config.yaml
d_model: 192
n_kv_head: 6
activation: "tanh_gelu"
positions: "learned"
attn_scale: 0.177
bias: "all"
init_std_o: 0.00359
MLP neurons of a small language model. Each row is named by its layer, matrix (up: input weights) and neuron, and shows model dimensions 0-191. Each number is 500 + 40 x the weight over its row's rms, rounded and kept within 0 to 999. Numbers have three digits each.
Before each neuron's rows, "fires after" lists the tokens most often just before its 100 highest values on Wikipedia text that the model never trained on.

fires after: " 196", " 198", " 194", " |", "|"
L9.up742:490497501441509534464494471505503457513547470501457538421550504454493530488567545520577530516488571510498540540455512484413519443485518469473556516461559517454544465499520447515501488472608523480499539541503473535574503483489543507552519428434469515492518489423480443550489466515445523488512509468460582476416487479460526544430479450488507553528514560481551539563526528566548456531515496454518471578480508489529449449469415477466479453540555500462484527450548445498408543468434475530460419522561497563439533516525443521530487576513513549521530460498478549455492470523541538481

fires after: " f", " sp", " F", "f", " Sw", " camp"
L11.up346:394475498553564517524538560537508492522426458528477502508542470524404457442458415459536531464546450517452467504491481526558574475534460486468535498486520523533538496426527508505447532476468483515535482524512504454513460430516535520480516543460508434511443515443502477575420547517543495507533596573445465473492472445518516588486477511503500521498579461535460520391432509490548458481540457497518496514506513527528481523527469484563458412469510553536576470494513502488468455477478480557505573582480523531505509527567449458490501473506557460480453481475461491539505469534539480581

fires after: " f", " F", "F"
L6.up144:394473547486504526557533480440485471435402498543479505577509474563467502511538501524542553446532471442445452442526542502467520495487452434392538455542490494565518517556556528577522553488429543551487505462481488461524472493561509513564455472491523443471435471492569490501474496527529482464514430580501532503567514439508474540485508450508445511499554527501540542482499502517546526526513525510590501528536475514524500436502427513491500428516493447527500468466465518468477442396512501554466506510524492554491494525518393587426529548491495440498466508505473499513491492558525527516

fires after: "===", " O", " in", "/", " for", " ==="
L9.up506:533472474491496471493529502473444551497473419492544530472468512486476418472525483536532486491412457507492518486533403529537521503465561534393451506493492474526518511516560517578485508463474495495499502495474411527509501482547525483514451545467546472449425446417548521576452542529484475467518539559487558505539475522490504504582506514592456460494481468496564543494494483484548477444497526532448487541510484601472499468531445438447451507536558480573447439511533527468472481571581536586463514470529525552503453512519471461557526574448459431511490496491505549548491468479500538565

fires after: " I", " ind", " B", " J", "ig"
L10.up294:515466489438536522456480481444510570509464472519476472482562544490506449543447485491475480501507448535528456462465545518498555540492475478473466482516505496537626509462504471466503582493478439560483525509416514464458476532531481432430531523470481436442593509540477504474464558516575509488484541591474517435472486507519509476486417455455536557530577492495439494490474507498505430501525499502575495517536516569491495583565444498534519472496463526572544478532545519496465501533469501441562580565461554503494485527544537494510481509558560486467424475554477426558477473482556559528

fires after: " c", " C", " p", " D", "C"
L15.up601:477474498504475522546513433435509535519442480465515452495476536417554546522596502466554466498440514497492466527545546551509495489485469566530524450578527502511484449448501483552484513553570469480485492570497542543509514585517476390458532493475402416424492562461442478484501540490553483470498493525446569491467473497538464489460515482468515520453554501535538516520461516461492562472486469498420492527567474485505519477533471498510473547479508408551501412435517449472477475550496506582436448497445579492488479512451522484509444522533530520568511550485538568494474477564484509457

fires after: ".", " I", " O", " W", " Wh"
L4.up754:509457477401511574454555472527462527487553477497509489507508513483471500536416493479555501517534511495486565481484514552489473466482548592527506506451528496489544471410458490544545539453580531576514517454557486488500482474529465461512458500431533529454564495552487510514455475547532485430466416534535486516521557522469484508474486516474419494541541445453500416486571416500554487509498469506449481481491492396535474554489462510514531620499547522486467480442505489442495503409510513452531524534464585508508492490426469513504514502532574458516477492500426581528434484469482493545

fires after: " p", " sp", " P", "ur"
L11.up574:421520497479471464429513502479530553487439486450528526539514541470516546503562482462476431513426480508511477514463461522512543522506497487465540471472530474474552537527541489511484507507511527541522488491429519440547536486504474435415445602467466524503431497394570505465466437506526475465444591521491498474482489439482458542477421521583509533538613463481528500495436468461550521487437502566548523498477438553543496469546518520495549493487565460557533511489533555509442505544527528457584498485544502553517528555555426508495458525562502538476435499462506502554476465456502508566

fires after: " |", " in", "-", "|"
L13.up8:520464529526508519483441529494434502537499487533452498481557471471419537502545449475476456531471467504474521470530477529470454551438534508475556512454484460508531460538483514461572460512483448550518463458573469479510508517491470535458565556466536481571520503493519572482529487480507522432515519518524466455512454518572465471514500587438480501550486480506541480524520383471549568507441467547555525541436441572463535537528469502433546446513534535575510480457584533435402490512502486548540482505425492485449493508525504591496476577479483447550440449462540552509518466485517574518

fires after: " f", "oc", " F", "–", "ong", "le"
L8.up735:461444490533513462503532527510527565508531520561475536567493490521432436526507530494527529455495526547406520467574467485461509511424468529483514455548456454524501499457525529551545534465499457568518473506423466552503475526518518436516447536468552569423521501503508446511421511526502447521454519562456520499485541477459508524456542469501507405512565478444501537433467538389505486399440520506529451552555469592442571482499467508512522507537549476575492513476468507502498423468519494564494547462550484488503535540523488532537583512511417475492543497521448553494458481524530510503

fires after: " F", " f", " a", "f", " n", ","
L13.up216:501451520540530511501536536454398502463504557517478506471551426467449438448510546523499531469451454529477532525581500580458527510473569515450484531481561531468590519424475538529543547442498519535503536509513447489476447536535544557456402518524480486548493485489476497584437501558557530492518493488438597460511479538513505541524500487467520426443602467423469532479515486469495467442491490483485521472473544548472461481398479447503532451525565575476472468458534489477519482507502520506510454515491501492467571488506459512474515570449505435488509502522470530563469520473532476593

fires after: " M", " I", " O", "O", " H", "H"
L6.up718:497497507444561562473560530521448509469563451468573465450527475507452500533508460490495497578506559453472584506496518551532540487450515500502440502453443548527473496381453490572495556431512505511455481555536499425529491443443526483524483464442479488517435514526500518579459567546476441454444475456529506468517560509468458502517461491484488515545528490458496516534466392521456444523534501499490450499587508589480527552538477476528472565464446499537514455470512458447476431551514518452502533490522576551499507507480452484484511505526570451481516529465459532511477476486452523605

fires after: " No", " T", " t", " sup", " trans", " S"
L6.up688:479517475551574565501556536493500447465421414492515497517415506412510522486555454528441455502462455500499560480524523536469539475488548561489525519498516542482469525523483549595516539480498495553443454510509449528463522468538457492548515481472465487496383500464429480530488575515443502415519538510529515526498488544520459512462520527476521475429525452559519535455485563482479482496524530512483550456439444519492538517535436492514566464467487484496466446548521485549440504524588541495557538420503502533585501508557463537510538431470439468525515477519470597540499443503554464541

fires after: "\n", " No"
L4.up514:510494510523508431497546507503418495492518534443516532496544554495517509511533484511466547512515563434483446478551402569519482508510529529418480521502524481509484455469490502515526525471497552515442505524454474563491542499496523474562439536440472513465432459544473565490472544530426562449461539574470487479539444554537546479460502447577445496487552463455574496471423532480577534497511489548532521534556491461555520491519466480500556497480483466500517405524521474500485520471545580487488524454535443523523531530448379542500462584501515473499514384472482502516440483509543503583

fires after: " |", " a", "),", ","
L8.up40:547539504544515453486498513530443464441502530431504495511496505465503465535533499587532516474444573502443568499484534504459522514517481540467444436471432496549503447493458472529516501500500434421552457491478415486470497465541537468478470472463451492524537454571569472531530500537533447469469491547527490503410588462465478536524530483526438560488567501476527535479560489391522491509478448544468511480527403499458497488567482526539486549437505442492472480413525508509461496491491586472506563446517511517535551579592487495471522516535428495559488517497546531455444463461524465539

fires after: "im", "ol", "a", "us", "iam", " m"
L10.up268:431516505496499459532544497496536456516458511574490526483516501569480512481445506555449488540483476459502500521546503584516496483507490508504503586441519501461497495518491465472523469428533457475502440460504501500497544465522459552502520456412541480493570468482511628534539515578453418450516485558489511553482515446514525538543519508518519503516469462446530489513588464487528505493457476501491559558465512451500483530521572506377553423573486463504506452505476495519479512476555479532522534491491507525424511485573444592456483506509564445509396443531462573564488475418539490491

fires after: " man", " comm", " con", " par", " sim"
L4.up489:453552525543475473502526512491447536458467536479494466417578556454517499548556456534506493514579486517477515522569523528464476485545540415509480559468570442522468460519487537493503429489502415515565466540489483428547522478482499501585488383499458539545500472481486535516507516535493558516445523416487472509503551443479414475507514483483517482560405442501558543507475591541468483542416537463516457530477476494484492617578521432471517556494499486449497501495489445520514462477506492486466553546513523534516467516497545517504466523472406554496505475506509461465534458531446469489

fires after: " D", " d", "D", "od", " r"
L12.up446:493414489498443473504450489465516452535486517536404537483479561472482508434542450419566520549433495506456496453532501531524551463449468474559572502565488581545580462539528463485492491524515525485529495513507462485448507502454450430432507510463470515487546495515471476468490499456565510544415560505455468484489508494482505519515556502486531497483538570496482493478504515469507492609462525464524535491521478498443559517476458430477540522549626412522492528525505524507448507566520472436559473492385464495529543565518485505564480514506552466480479513459522521511467539495582564523

fires after: " v", "ol", "ir", "ide"
L8.up370:405490497444553488573520533471535486537485376480448492470473499538503486432404497486556461493554541500481518471524483511537530495542483505461471469415517493522593510509399450460532546462469465549494508523503475482467584410474466466495563492485475455451503504488497563516434423522527515510484534512483457444463561514483523624557613484529504515510493496466521510473492547510491508498450466574536504535569454544503535564485448423511503467523510493540487531508455555532426435497510524565484514533558538511489526534538509505452547538515507493485466469503418504482507525482481525491

fires after: " |", " P", " ", " p", "R"
L5.up134:467475510491497519502571531498435500476540435451507498529525505474478456477531437547533473575504491563494526578459508534576520550551523470473538583421465554460503516474495448487455535495539381438528574491490513434512493471522439467569437462459475529501498502520419504500524473519551439396463533527472498501464547433471491577501482487524496510486556558475564496532509506505532464528534531449463526496489518439516462495514478572474555551486495495471424445480459559571484548448528532444577513573520492581507512495473487459536470519468495423480535433463520527479502470497548534475

fires after: "y", " of", "-", "eth", "p", "i"
L5.up12:502530525485521493477495528448541535513500507507519556562485487512563427548498570421420468453552433492483543465514488519538499416526522557523537450547562534447463471436497498580483455433471525484483492448542474465521476490515418428556579497525509533468576490502451612508549579525427486521548536502476498488501459486482430486570504456502516446570492446537498441529442476485492483456400520482428453504486519515451483496476490498466522549512503541532536484477507528515514513525546524492505491472505599511475406494421512543494527491509509475447521492547399533532516472521545509493

fires after: " W", " w", "w", "ak", "ed", "id"
L6.up755:484497475456575483541542475493511473478501450489507520466587577559481517452521512469474554447560500507487410504523439514440493475435398533517576517560580511401429542566517500546455486504478537550484473470479456523503434552427497487504453474506541509468495397459607559513491515554501516557526423534505532531484486541518458486541535503548440467528535473484479497469453402454501548421537519477518492480538511527489514524439477493522472491434509453448472542430518481446531551486502525485460535543509486524535493535466487575498493485448492506497485465561508580495451478483524511499

fires after: " An", "er", " t", "ur", "th", "at"
L10.up422:448580505447531492459559529491444510517494474392470500488537521495556514496484503372468459476543495550450474499471442519489496521489519513515501440532575435534548552518610561486464529470494521494508460557436438516552481479410526537453464560496544500550447489397461502547532582535533526471505564468496442494513494449497517495531498471549479529495466564566501509491498472551511498470521472450475464562529461502435514492531493502495496505438524455493452488477537533502444537560496481412474537475514555593472540497469471522574495524552446536514514497542486535443443477492447473536

fires after: " C", " A", " T", "S", "C", " M"
L5.up184:458451508478553479523565495522431446471397434380532551469525497560523481436512443483509499503498459487507479527482479556469528467516464461491501483500557479554501497473483504624499562518463510538447496534523476572515553556510486452581438443465461555537475436520495486502508492523499554428503510464488480471512465506535544537538490473482448506488556485475492460509496575482538429496447495527526490500496484590533503524528475454575530527522500458535534502404553501495503480507564511529468499466400451484529503537488469515470505504574505441577514487486430477527446455404526485574

fires after: "-", " im", " ", " the", " v", " p"
L4.up542:448465536471472522481555531520471504592412505546459561549549478442473508498533473490597476488423506439491436521518516520499484506454531457454465493501493566508581467453522511514508529493507485445459486497477505470522522495534507478460542455415548464478507463493522543527544497517497416494506589493500544497416493492584486556473531493588462510459441534484551504529473501492493483537470508549490568486565493498516556539479524504543473479480489502512510484479512496572513462497535526562507505438638446543471580511496522469528514456491561521502466503416418520498447472487633551502

fires after: " F", " c", " p", " reg", " dep", " f"
L5.up128:461473531533539437542528465489490464487412481471501565500517547492495485433494429531561461498457451513469482475519575461426492478516481527534527432541485557600605460442583544513536543483465456565511441457572442546480490425522474486538508495499438451443435519497476488508480484520465506472513582467510545467504539520575462470529446472513507481559535484503505534482457533471495452550512587463567528484539486502485563507527423469578560512506524473462510446513454520524477449432522546487486515555468453513499458525537415470496549473472569490494503481507527516479516465537551556544

fires after: " ", "im", "iv", " |", "il", "am"
L8.up708:410490479459566502477503548525563537542492513503496516529506449473533502531551494469536417543538529531545479423467508535507521503488521508453445496533499505555513533563532531510530582521545568559456492520443496473532575455550556487501469421463493497537472540474426563504494484538478525487446533528491502459493473511438461464437536471533445511463487465468483520507465491538528471365490546493472482536496542469542511506474509485440590462505532516533411498510413476514487536456550501602519484497477435517409543530468488537482550556502540432516455536538472508610521482453453488508

fires after: " the", "20", "199", "200", " 198", "19"
L11.up359:428567488594481462522437472467480457509489533469528559463478515467517522465481496434462522536467551565495528503499527524433514512497465543442583612526507486477474507502502535503479563463538510491501489515429529524560540458494553481520475460393512542473514495439607471542478497524501512447444583557492486480555477529477434472423524493519447441447517516474546502535525447518482509417544406509439531533528432514499489489522546506538480481520537485588486481450471439576480501481444520564530546524527477481446513534489436531460440514523521464518515533491515550504471490484572557513

fires after: " M", " F", " H", " W", " P"
L10.up493:493451493476539475463532533565461512519445453529477489428469482475471414509522477487513510501486510517486558393452500506509504493513520525523528471531521517580528513408538505556544505501536514502548514465540476439513512492462445526495464501491471556505441532571517482496552519535534567434512562540544510519526490516588490512393445451409493507557540496493519525500524383581498488487479480544400511493513504585477498438514435496494474477537502519509525476438480474460470479559560458565486487544508484462459428569439407463473531491454498455473575439519459524495499509515518468558

fires after: " l", " L", "l", " wh", "h"
L6.up103:577521543474493420479485517450469451503480549432490534462516512521535500473414519461562519607537464549462452506523546506498495481474433480488600575525552556436512491500561526510496540566520495465464452537489455499557512482490504453473468417464478487556515442453535493451457503556531528459488534522514522494509466411497499487530583474456491522483475502514553512527428457534490529462551498449504459532450531467510495539511520496466559476424516516525561510562528450458494555487534497487483497565556467494390516542541478577495589535536568470569527466484529529500493467502431543477

fires after: " d", " D", " c", "d", " C"
L12.up252:462450573519504557570489447532480532516457474547516493479454548492504475525508485513506514490462512477499471490537524584509571435556471511417510525559513504498470443535522569600514455550584523531526510494528491528452519544448486482504474477521466463458502454485459484522600459506439433410481473467510544522463496488465533552482485478543520495565499542487427510503567456480506526485473476490559474510526517487468479436465471511413521498485528453546475494483585545451385498548452592573471460478441461449516465561503462508546458522470507482492477527454485461450517523600557521473

fires after: " was", " d", " D", " is", "ig", "g"
L8.up471:500514557531544542460467409510509501523477502445513495449467522450533453524557474448491550489464532510425442500524512477482479559469477587502529538458550525561471478586475479521500503525517549551462461507497425485529528512528523464495579524501505486468562484507503472561540481524558539455462584560501468465460420432446543423535486478483475501504551483508571532440579562504506479505500530419542469478528489432457558532512531460558489504460547451458513455469552553422507528513467510473561506495405507516509484525509484528558485478534497526482472497481517476581359469475486465514

fires after: " man", " prom", " Democrat", " Cons", " comm", " Comm"
L5.up413:530541492563506452456481512521401511478502538448524407520482513495490498462515464532503448531490556424469509484466563545442488549434539466551483563464498527514486411454468480456492540536516403497510472477551420436526511506477536473444507514416501559504427479516486520483485553549530548501455503505463475485463514488498511519534533458460501539535420527521524496589507528568584514505478475513419556506543444441476593502577492421492587582481514516534479441482490469491480465473507554499517561480532544602459526531492505491482519529560477479471514443517566479504489489509507530491

fires after: "il", "un", "im", "ol", " acc"
L9.up59:459418500493598373524540469523537440523530495546463581495513502464561535435466476473490417554487480477525541517500437560544538535516514539494505563440514499490525425497487492524571580546467438505488513507505493417524507542482487496488476410506522525446551559474484539554506489489566474435470488445480515496490538428450521481458543509500476510490493516465482519419523468548546458525468543501477501558466519559486577574531499472524492480536572457499489493544451444516479516431570485541563488540442549503460485517492506499530444504462548485424517434508494540550432492456507524492

fires after: " L", " l", " wh", " in"
L6.up285:540504548425521505535552516509501469463505430455519528463504488535437486508418505498492520614479618516481474491497484473480539461425542530547520504544468520506460444512474481484458552466499476483437497479553491473567528449512547457542524500512525487543554459506571506570456463531469501510408518557489562505522510455485384564536489472506534493532495490485521564539538451532476506433549485526484457430467498508559504467508488549505470472443445441546545468504553472484469529517549548461487529595523409472443540504520477521486514537458510490510436552470535546499461468415511418528

fires after: "w", " F", " W", "r", " w", " for"
L6.up145:486503510477490481472524544491498479464497467527548551476547529502536480390474559488512481442454466481460515471498503526427554453414546560478504450523559462479502488490535478476536475448469477580478452495468482487549538410554556521498491485490495568484497522533574444515383451501481476514497498509502516502506469505567520517536485518482533485502471475476500437496514467539559548478519498511576491523463484553550505557524426456513492453456560454473500553531551473480488585494549528619482510573440510479451488518498479557461524529474538507586463437463507599577479451557550462556

fires after: "|", " |", ":", "\n", " (", ";"
L13.up118:491463462482532504461465431470500549501488503510423468460481547446534518579519540451561470608489490560451507483459546496501548514491498479545524527512492549441513476498464463492492512484563427525498512503482422572513515466459485529498482523465486407442450457453526489546544393570490449558439529475472594504534531506497444507467515436453464517593488506478539435519473479419504549483502622562473524543487510469477559572460510490450484523499434464533498462528578492478444473584466449504515504540504516477445551515502459561533499486534561521496478488491517510524492472534523520522

fires after: "\n", " 2", " S", " a", " 1"
L10.up599:475534507450543468445581504541452485494520475517509455530468520504554450496542513542525504565543558568479528428507524469512487527501481529504478492451515529450511501474499475573489545494515451471449491451500451528539481488567512458452446514437442467496432438547504515461503470583584425491431559569467466482447518453522425514493490491553495578532569491433490550543487457440521442426479532508502510537565480537499497491545438490500522549451545502577438433500534559498435550469577567509441566469534464461487474506509435494518473515471470505527511498483491582480466555528541541531

fires after: " C", "C", " Mc", "A"
L6.up720:506470506487519503538471425530504489486496532505500512507542532482542484495584439506532412556501459474479502474525543489504522526485534511467504551448520488487449451520543442537478464485488476577544477464489404553530481455504453489478517466470508570420453463551466571506561495516540519433450425451510469535487471490512569467545482522443429505484538511460505464573516522515510444491489510510520460534455473505446508574509514506455472512592536485524441432506540510483501547399591514528496516524472525472525449534476491562471470511629469460606474421528414546529556476473511492498

fires after: " |", " S", "===", "|", "\n", "=="
L13.up286:503510464566500493481517464473495513511521438481534458519504504531490474463548461520447440539510490534526442488486531534543491455540449555485487556447522499529515516450419467486492482518523524527566494540504464443399491458522513520541474442499505459479464473428473493526403502579473452472560513530448460495505502491530398471504497509497449517528481449510541512455474441560551582511436457485541530522468492470458461503480491513497572549535514452484507437348498507559561513458539567486488553439453458535526580540526435548506506430499503466587519451503486582470460502508520477550

fires after: " a", " c", " the", " p", "ic"
L10.up749:472535550486565477494470517512474413525493553504504491505483462426546514452551483427518481542478501550499450525473507522504497538533453515437529557489497513554471482496502581580552530483545528556510484476484521505552570488519518457484509554439453445410480513508431486559531553507427525394532499529447490477439499440535492478403490442543515478534554493425557578563549472550482429436443540512412508531516492393485510476515473472549483454496499466552477455484457546536506564498524519490510553441499484545477513485534489515546486539489497401490556533490513510509509491452532511535

fires after: " p", " the", " c", " a", " P"
L12.up134:514475534535524513472544475576494434478469501407454464458448447462527519518568454510542519513428519487537542536548550472527562504473493535488526518491468581549552502489477583550466571544534461484483463512486495531487529504513501495445514565454482492502450495430542499475554460527495427386471554535439503466493560467454485500503465497480532434510491488523502548456515507465479451516440495503419472493529478525521549574615498530495553526416482460498501515512482462569509543554512542495527507445536514483507526596454501516443474607511487547480460505480470492472533468541502476610

fires after: " F", " (", " f", " S", " the"
L10.up579:475482506556482491575531533544439503524440442475515441531523491519505475475468429447531522579541513525445442522430485458448464508524479525434535536496553474503527503439558510568481503491587473503493506524468492490499472550517492473530446493557531539451511483499483480562469483546460544483479585493490498501470449471455546531540523453535495532556531521456431511494496531526504500434508560512542460478564522522486515471507503463503459498494544460533486513435520512521453454425461527492603554471546452454435543480535496451505528575463495502511467514595536482522353430442543415551

fires after: "f", " f", "l", " F", "ar", "st"
L8.up603:442438535499509451465515546463473473517479572520498503557513497481467513531463568452482540475498455589466596474600502538520517432492455529469479488480515541573506478516527519508506555448505475455463463521518496438484516491432474485452514531507563381548484470435534474480514557509484579454427610499437529477566484512559508496446514435495461587526527493537483507404513503429543457462474482480521431484433498536492513511497482511575511510540481492559511474469482545500516510444430544529487535515486500503453477537566488512564558491462478564474504515554483499558463454450526483525

fires after: " U", " D", " I", " S", " O", "U"
L5.up21:478470504418487500438511543492486520473523532524514460473498542484457459549498452498520520460520539413477497466540463522471505513501510545485470500393549538521548505457410548529517599485506459566481462547533501499462481525518512465504461470425485479495521492468447502514431569512526443425526581486437496480507492585491540588416546470492527517485469460486470427518505513489499483527454508525487424464583482506478578464553423513478543531575540486552435473530474475498485531531519493500535529540496527552479495487481533487528523529500586534502516451401434551570490465479588527565

fires after: " ch", "h", " H", " h", " k", " Ch"
L12.up456:593499551426505465513499501471449486548438469490477520441600563516497514476521516482558559533459498541466525499426464579458498520512422488565574524512463453447522496463490480493509546523510541547472535464534478544565474468454517473469504501502480506495571487536546532509591441526526471502522509513518482451582512459480467491536550506505472454489499474488532467451585477483495411507447478460457452508545489594497456534544509454587512491423552465509508503508509485464527480449464527568522467464508424493415485490471460508523485491577480461626546485466484470519440496456531482535

fires after: " t", " h", "op", "at", "T", "y"
L9.up438:563461466457493487460505501483497487505488443511490525506503472495545486474521517449538499481480493519501444510462466466527500470468507550440518501506506418540450502537503506544444489518514479518529503435442480552505552424492415501541439480513520608468500565516583531535502574537521489489442591528502535529515506452509505546460469521471491476620531519529591543474515465483517505474520361443482454532501512527495469521503457540497514554388509513494447510507489519462551502528546484496474554425497483459464499543412463574564636518499478482534504430528469523500495553499500445523

fires after: " h", " H", "H", " de"
L12.up614:538448491485497554558554433539528474509526446507533464510540547492400484499441492482492513509499493546440459479506362470464529470478494544527526499474450497449481473499554477570538512486538473547514457461536460566490507484506548527472467429492557499530531477527509518521499470578475454455474458502420471484486443520496550491464412485522484526465500516537498565460523541517515489495538517610534429504479508574452474492470462501432509538479533468494512481460530559458502543478546582604470481466431508485477506521503471566533548507447446506530502517418464620508499569484474441481

fires after: " D", " d", "D"
L8.up731:512486505477525547502482548462477505567534454518440485481472515405507497523479411522556458499489525537422540490488468543485496501492536518572556476453525544518552504497423502586466513489509458476509484533530433478470505503530448542426524506417454480507508552520550474514470484529517442482469552478516473488433588496506491548526536438468508533495548480435494498502534525479470406516511435510479537465561442451449519601498495439529480553453510483505455512430528501556413497557468566471561487568470497511473587554488486500595465481612555473510508532501501528505523471490527529552

fires after: " p", " pr", " Pr", " part", " P"
L8.up474:418479597516584547504564504444457481463430468538468530503481510426521525470532476527540509460492483468450547463468511569505472450442537485518451481468502428535508530498531514559518467520521451595514529527433396496524510537479491471499417492413541494480447460422488468465423497556532534552434536512494516435483565448460409544503504480524519537514558531534475545522489516502487421445483510478515559571527468548530501492527442442567518515528507500536500479508521537421450465568541478492552501509530495484511497493502443518504565508562491467482548444468513527556484491481534553514

fires after: " |", " "
L8.up500:497487488507558541519520444465555459522437473515485551534459477502571460422518412420560457541453524477448449518516574491503553520529537546418475526359460468545530483484458476524491521463499497520526468459480484486519504501482553479554528475540528548423468471478467474524541485540522481397520485513456497518486519480483458521467549578486445540454500471428547534505610561599498482466462512522494503527521502435535470516507540465533458471527510416496467475493507527449426541572531493493536465480451408552503506515441479494517538550522512460529493522568504495535529506476505562511

fires after: "\n", "|", " Year", " the", " Party", " a"
L3.up737:477492537488536535436414482517422585511515569441513500521502516443481452485548501505506517593572465545487471481538441460502536512501485483479561550534433479478472486476493498541586481530525540522544527468534447512528541509480502429530509449457479533466497442586512517570498551515412513480526499576469469474441452551559450503479485437511456477528492509514458499521496475368484501512379530526464538525446492502529531512536462465495604456461579471444451532485453491583510521486511460474484535482500545486544453483515451496415498509524427485468528529540528499524514487524510500492

fires after: "im", " v", "ol", "s", "e", " acc"
L8.up544:460512502516572438487502527573403477515451467526513442431503492445469470442524438465493473469539551472414500497512496503479565523468562535425514519449504460543541461432505405523514479482506503543473457513600485449508571453457462479474492537503479495510524520484483521546542476527446529447526548568511474501541420489498488506463543538512471484493472487445478564500531469526504464507495524525525494507454459553529561545560433494582469511495451429556478524498445552465490457585484530543472482457512565493545422553600528516498453539485492524540475542510525480601493444467528481476

fires after: " |", " f", " ", " 4", " a", "N"
L5.up43:522418524513548476397564476513491478468455488396513494498559533452521467490559409519575544498454435508501517561473495547558479520490491520472484533459505580530530528506526559538522548479478506417469553500463496470471420439544508506527389504487417440501482521563449492541505457567598485354479474535529496478438532456500505471550476514586526540532467465511517481520477492521526413479533499434555505456567498521490503530502487464458482507448488499463468460510460537507510556495532512453485501436534540478501498500501458509466498534495478477540541448512504519483510491505540489568

fires after: "\n", " t", " ch", " Ch", "is", "n"
L8.up675:513518511500556492553452498507455517555465495442475559483548585477478513518472538463548541456512587468480526473577461500549480487437484511517540540525458434436517458502500535488519515550478508446497534531530384451483541457422517439528506466496452551493444455514530528499497421549570466548461526460540529484464531516448516515476464517534460492498470480475469540436532495445496516524432461423482477447548488544489463466538450513548422540467509461504467523478546502558508484517540514585556512447522483590505451545488464495535529521587529514591503433453536578518500461423505505495

fires after: " f", " t", " n", " sp", "R", " "
L8.up368:463534537468569561558513522445522464488486499461471486468482536487457483500465474540506505533493505490528524498502510556498517519477468546530409455498543503498522503500516476596471532484514461439533499545502395508490489458475472433461433563544538430517467508515513498528489452554561424410436500543466449505469548472466480555477510404554595575505585477460506504442473499416541426446515523502533479462496457557511491532470499490502532530399538449542507505459541539522462531534527551490505500496545494509533481500551464506525465553513525453496468516545523602506542408455523490580

fires after: "A", " A", " C", "R", " B", " D"
L6.up737:494504490544498534542471512496466450434511481492472434488474495529521464483529420519484500588499476490507471544506606504513472506492531515501439553427430598482512491509493529544454566494442441511459530450524464577534444479533476434521477528513496492444530421580511531541557478550526440390441523570507551517504518505508475463606486501448449570484548495487532499553505537517497437514520512481523511517505495503441503581448454474468476549487479449540484382488472492568456493469465512538501526546501516448570496528474404523444468510575477462504498455542481476519501483533506517504

fires after: "ri", " O", " for", "e", " o", " t"
L11.up551:464438430498520507539535515505524519552511522530517476484456547512509537442544516535476514468461597461496481490434488488492525426480512554486492472463536460511460483508477457581484457529488449532573503488517456486477497563531508538582462539510469478528484488527539502588474508555498486463493522577471553488471399485438512578479530530529521496507501465517421546515510473472583482487513490511511496490531510516428519419548419484425538509453555525496443524540471526502453510412477539566526449476474637549528472495525419533545441516500423498528514449484487581512456470512571509496

fires after: "\n", "-", " \"", "a", " |"
L10.up68:536487524506543429533524524497524433501502532535449453506517546548490505520502508486514411497501407578481476486535463500481440506396469562484514537430518570501480487437486519521490493457454475501524520471505526476497503486484510553546547494498449479493531482493512558528474568511568518455489476442493513531451475539490482476533496520443538461532478419497453626471459410573523524507405513478490516511609501518520487518454527523499508461502478459413525476516498495478511481487475490526450549538470546512437534508567431644517528501519478509501419404483500544503492462545509535566